Part of a small language model's weights.
Size: 14 layers, width 192, 6 heads of 32.
Architecture: RMSNorm before each block, rotary positions, no biases in attention or MLP, untied embeddings.
Training: a variant of Adam for these matrices, 479M tokens, 15193 steps.
MLP neurons of a small language model. Each row is named by its layer, matrix (down: output weights) and neuron, and shows model dimensions 80-175. Each number is 128 + 24 x the weight over its row's rms, rounded and kept within 0 to 255. Numbers have three digits each. A neuron's up and down rows have the sign that makes its largest values positive.
A block is one neuron, or neurons of one layer that tend to fire together. After each block is what it responds to, as a language model described it from the Wikipedia text at the highest values.

L6.down144:088135147134084136150140119136099170117090143154109094117177114119091089115131162095135129093117135154144188159105164123154116091134108128114126155105080118130133127109128142108091112144122141150094132147132124138112111157097130131109127134146099097129146171123117141128115131183115104107
L6.down194:129168119132093110092120099119125156159137151137129143153136133130141119129156153139125142132109103125189110085159136116138171146121135183116114139125153119127176127149185102130131157130109108101114126097108102132161118162119126095156143119158105155104157111125119182119099121149152158139
L6.down209:098095140143116131171104155111116124114136135117115120138140129117124142125120163085109113165104146132145164153161161118159166142176135153145108159145111110120149138124152128164144123152155142122169128060129138129146120143152146114136150130139108103107091100130144088104088128159134099117
L6.down384:128083116118085152155129146161104116158098165113139109119105110151126125096150099119144183111124127161164098142151125121103135087167136099138111148104131090107131129135117134096152122090132102173164163141107130131132137101113106156134126147128120089123139110130112095161123084124138170115
L6.down392:116149137150133131163175135112134089157159126095105117108150157101140090114138135100104164124143169097068144124131095110117134116160101130138179155096117134095108116145130124113108143154136124104159088108150126161156136125119120144116154124088099089166111142127106108137103135128157093146
L6.down403:105101156153121131164123084104088113164131149108112148158151114129139050140146149143098131126137099103104150180114155141134140116138119122095170117117131117144118118130156137144134123110114129092113071159133112129118138126118125119141126145145127105105077123105130100148135100143132125130
L6.down432:179110127138149152175085131129128098115099162173124174113121170127153158110129139115118120113075135118127130135084133148142176105098105157122165135120100135142116118084157141103109188115139120125126117145134146191107101118116129110128100105155084153114127122132112101152126135114126110111
L6.down457:123138102145090131132122169150160115117116138133152125115142122136115142111149166080100156110140122121107095104137177121146113165133109139106129141137074126125129129167140115123135128121113137124144156082133113113174147111156140139096113120103131123128096121092084166129120106137166137118
Responds to: Ordinal and count positions

L10.down37:124118100155143117134125122101126106148149110169114174132152144115126153119117156167100140178150094139143131144130130149084158125126190154096163112097121125119154155166105141098088099130114109140096101150073182136126125116139104114117140132069101120137117133090125150115157120139154127135
L10.down127:148124161124135120155126142086139174110133153180151055107090122134141115155147127146109085102124144120134189135122124167128129151132130108121176153126135116111116116149156151081153134147136133113124147136141102162153160149149158145141128120140152092113090096118151109103123154110106117127
L10.down137:110148121113124142135103132110138147155155139052136106067132149110068109166125120095117149165132106109079125097137097115116119156129110141133138150159094156154105115155120111098156134087167111127169123092093122115126136144142148117109148096098140120115109125143136155096149102132113127098
L10.down146:155131146105139103142150112122143126122095108167108151172142185076105125151080094136089139079127132079148082148128147132139113105069134127179151071089093157103106112152118112115135136108128114135112124096118118103146120127102128132106169102140103145143118098116150090120137114124132121133
L10.down186:119121132207110121158129164109129098136141147183128093105143149137164123127124103115151161118128136095157135162114140144083125108137141140125124126175132098116137128120140167150147147106148139117157145180127156163126160141112127139146150150108157071100159121126137079179116183106131113143
L10.down277:123126125131137116092105165185120147095094085132149116139145090128128108085116121135063102130135093149106134097145130168129127127105118119166142155144138130154057153110128145144182149091153107114149151126134140134121127108122137139172144137146183072111118088152109121164157163139136089107
L10.down412:120093131136174121157127174104115115132132144087117098114126118149106143180135172203089137110146108109097093137098166109176133093149118109125084160132133127095123123106127136149123141146132116146104113150126128130149112145117169133124128077157137106110123159146104134112158109104126152132
L10.down505:172102144114137113132099116101085128085129146171145134090144114180146131108107119122128142142170126158176158111112127136142124119107124130154146121157122125126153108130107149112129113115105128124149144144180105130120140115169144132156117106132114113117106097166135165134120147142109158133
Responds to: Mid-word continuation pieces

L11.down476:136139140117149118122130128118097152109146126122104134127153113171140123138194118137142151130172124131140154135141102122141169145188107114138140133166133190138105137120119128123113134116160077097129108122103156113155113142180121108151130115152184146107117150141138114159115129098080145150
Responds to: Article before scored statistics

L11.down227:154103154098168173129166135127134158111143092132097134103160089163109116125104136182122143109129144113152125139105151141123116138167123152100156121120116104142130106072095117117159099107149132114135169091142126098132084124124120120113146084152121141096089150112069173106051118127123130115
Responds to: Mid-word fragments, esp. "el"

L10.down2:104133147137139146132143144115123105065131085124102192138158128098088122070118166182115147138096127126114122098136170094128123147138126163111103139153119160126115158164155150139125067133133124160129119120150119133171097119124148107133157136097131135102145119124119122141144137165160121125
L10.down169:106098170124135131121122113152110173151099158123089109124131095145146084147135112150135096142162110141170145108104105112152153119124135160150077138125117157150078102143084122081162148116132152137131112109146131129110125140153123133128135148137132158140153137139101137136152130173146110107
L10.down187:179096110143107090102139164077138138131121139095116118114098131098100130151123164135147103144111136091129161141140090120169128110106099185132130112109141117124136110142144142132162168127115108103103123105123159135130162121149152113112157131120177170116081118112093146130133076088140130095
L10.down265:127130141114112141135141116090138090154110138155128123165136110133141152096122129141152125096136141145092115122123110109127146121080112158121168123111138101120138108118154123091128115148159101142131139164130136114098156160154109130172124153159104113108095140111178066104094143143132134096
L10.down266:146140143176122091103146130097110109131126157101126126149139108134128160103180109114104161116114135134130131068129113109083152107151123121160155136092149138108098124104136150115093157127100129148115100122142110175125078155160153097115120120157108114083101103092140150169102105138121128134
L10.down281:178120123149138131148127153139117106122133134081109178113124135129162182143142118115141124125073157122089139108106121123128120136085140129131141136084146129146151153121144165095129103102121129100122110080071134134112150170119140122134142125144171162130123130118176112099132121093118129136
L10.down391:121113111187116117149111123144091125101102088153145075121112157138145095119137128126160187152121115151120131126111115139135097152202137151132119142120135107127155127152106147108176127144116078106105100134137114082103153153146086136143135120116110149147126156133154166129066130138110107119
L10.down486:101132172087132159096155135168138180130124156112120111117137110100099197123124162095158126097130141153111112146176156090099160091124138119121115085113140105131121110129138152125140082130122128119115133107115147161182156142099118178127144144136146147103093124087168143128099130132107140166
Responds to: Unit after measurements

L11.down235:119160108120120142146097081146146108106175130149149116166137124147121116146129120091163152139091167109110112143136087185149077122175124157145153151107149131148138108156136103104120167098085097136125164149095128110127145170151117174127128094092092082125124116114128125127171141146141094159
Responds to: Second word-piece, mid-word

L6.down1:109135120144159079134116109166135143090097118167139133103088131120141151101080135111115186105129136156093153138175178119120135118150105124083096124157153134154180144108123096148181132128098134128127160142154138161133123088156137127157126146118144129123119077139137149114104114142153110149
L6.down2:156155125099120149109130139126147154133135138096084089153140149163102122140156106158129127108162132127118127114088141165141104182139145158128107122135180129171127114111141167114118116105094104147143110093149100079104115143126119148118125113114104104089143122145119142145158126147155111178
L6.down3:150135105135138161125160125165156084113133110140166098128158119143092135122121137131103155110099147115146179129154105117105129116103112143125122170084147118132093151131160089132102134135144132105111163104114074144126115158147164183175110134100150120096158086151097116155163134142082108141
L6.down4:127124107119101122132094123070074159121157133102112122159126139162121175139132086155145080076135080143150124107126125105098150111140166067116104115148130097113191156087161153112153126163140130150107134080164134101140148133113107116109125144133122118129086135149113141104121102145168165173
L6.down7:128098121139122133188120142115110098141133145148160146165131164105119138119105159116080131189137101154144090118095123176138128103157150106134106145132143134109110167122142144161140099132118141122121142130118118184095091121109120136124077102131108150140119176106130106190142199127091129130
L6.down365:136103086137088148105111131135145138139115128157137134096167166139128114153146129120159131105124123092094180121125126101132134143122110128106102120146116105126088136113126132106170122123128146123140125130138161143143150150183114158161151128122129108141163103104125111124170093122142117148
L6.down455:153136127151122151139111131111114112157133152115110099112130096117125117110182151107115129140118118124128133143116123159151142125122124128126116117127153106109105145104115120151115108102132133152131155120109135137117117108149172107133107120124122122154117111131117108157129119191155133157
L6.down485:075106126138146126162141115133176102100155158120124122138111126142111138121110145120143094093107142151156128141109125106153137159139123145131146169160156090120128094104107124138125112161118169131151137125098096096148150107121116090120137101123140154152113137135098108126152148142132126119
Responds to: Sentence-opening word completions

L6.down11:091131143127119122176123142181123125144135122140148107134130164133166126117115138117080152170151155150127145101092146087073097127153128147103142137160110144161110147121149101091157156153109136140119101139144149110121150129119144158123155163166145094125096088103118130138121138098144129123
L6.down13:168107163127123132157161115117112124147085122126141119135163085125140116123159123114155111143159152119100146112133127146178137129148134130140086136135185125133121124124154122131146112139140116135107090091145110104151088126114102137130091119151151159094180146127100125141106185123148122108
L6.down46:175083164132143102134083120155148151140110131195117116111139112092098078155157115144123136125086132147109098120144134106108165166120120148122115105140100101104130110137148111091132139161118121123126067101113158104109134117115108118124096132111125097138142099121137112103113143169127104079
L6.down146:141146135138100127131123067155124165122121092136149122062145120126102156121134176140127151125100136131137155120116127152141100143160144155131107100124103111117140134138135117100129089192128146144125122145119098117111082141128153134149109125120120146139135103136147140138119140148149096160
L6.down173:147095123132160147095135143139137116166154118125092103086138107154136162143099137113134106187127122137134126110090073123118131171147129171133130106124104171082120124127137095084136122147148132141113146112141110096108129124124138130114090124097139126142105071140120075143081155115132140096
L6.down210:128169147118140131110104079133119123109150135144126159140106107137114161115145140129117171122081151114116122134137086163102117125089135095124167110095080160187123153105128121166136129160142129127122144120142073142148091139119109121135158138128118074119133140129144110109148119119073131157
L6.down251:150144150138188128096126073112132123096118113150114123082114125139131104079116098144079116113115139116129109082112178108154138106127100155172126166173099148135121142118138114133154136145095130139150123106125135109127129142129074135115152181115134096113134148126131125117132152101153130120
L6.down316:111127110123087127159124107144104167160126111138134079115116148132141149140142119111161107150126141126163122154170159078105092148132168127141123130137121170152139142112131163129165113104124141112104164109117147133124136144128135172113188111100187136119181165148156136133122130104082098180
Responds to: Word-final noun pieces

L10.down18:146119114156096118136160131185101134072120124114149135076116111144139141136130133124119098153140124113139146135165139106120135104168122155122097115156117108160159137105125115131141099118151109099161149164116121134177128080101149135155112116135086119076156166144133109100157143050107104135
L10.down210:131119069101168090140090158132123146121159119090115101103094131106145170174185100108107130115119144109105161098125108159101088089165147116168157113113130135124111145129139131147110106132098148120102124087153087137147130175144153163110140098102146117129162100124131147159113113108184130103
L10.down268:116134099100132112086111120144121139100101132124126128083095161082126145170125131154155107088118138080136119130113111176168151107104141123132093135123154123143087099103143133153143115134138162116115128135144127096159157139151105149144103153122126127126155116153162098094193098124115144115
L10.down287:166145143131133150115140105148102115128158134116131144135147122148113142088122131136110167130093145090093117162153145120137086088105128132129128127110148155080149150142170129096112103173096150166124107120147110116158135119137148136126158154094125130128155147154109131121145122148123115150
L10.down299:150143089103104170122156161100133159120159128136129171149114095136144118129127141148146144135106127138137110129170082139119108112138152119127100100117104082082119108117128135106100118140099083097122111151131129179119114149135151087186131181126143154139137109140122117158139106146120160116
L10.down333:134128117119077143147140129134148120104154129120126154125089094120145120130141093131153144119130120116153118127087139141131127150149127072159108099140098100125126137155117097129142140122171130137151162123123130146167148104095125138168112186122141117126112079119105096129143155167148149126
L10.down426:159112133149154157116119071150135129139116113113094177102156132110111129134119126172086130165144122141101130147140083120116092168123112104124132124111108121108112143097134137087150114114105082152096071114121175117132147138133089127097134121115159127099144133111114101096106126133143149114
L10.down431:139134110089128105117108126148158123084101106124138155128116095129091150163174112109123101103106153101148112128103107135132141120116163127110112132152111142114126118121079119145139104126167111149131075124073111155156165098126133136135115076104114113188148151133159090123177093131123151106
Responds to: Mid-word syllable pieces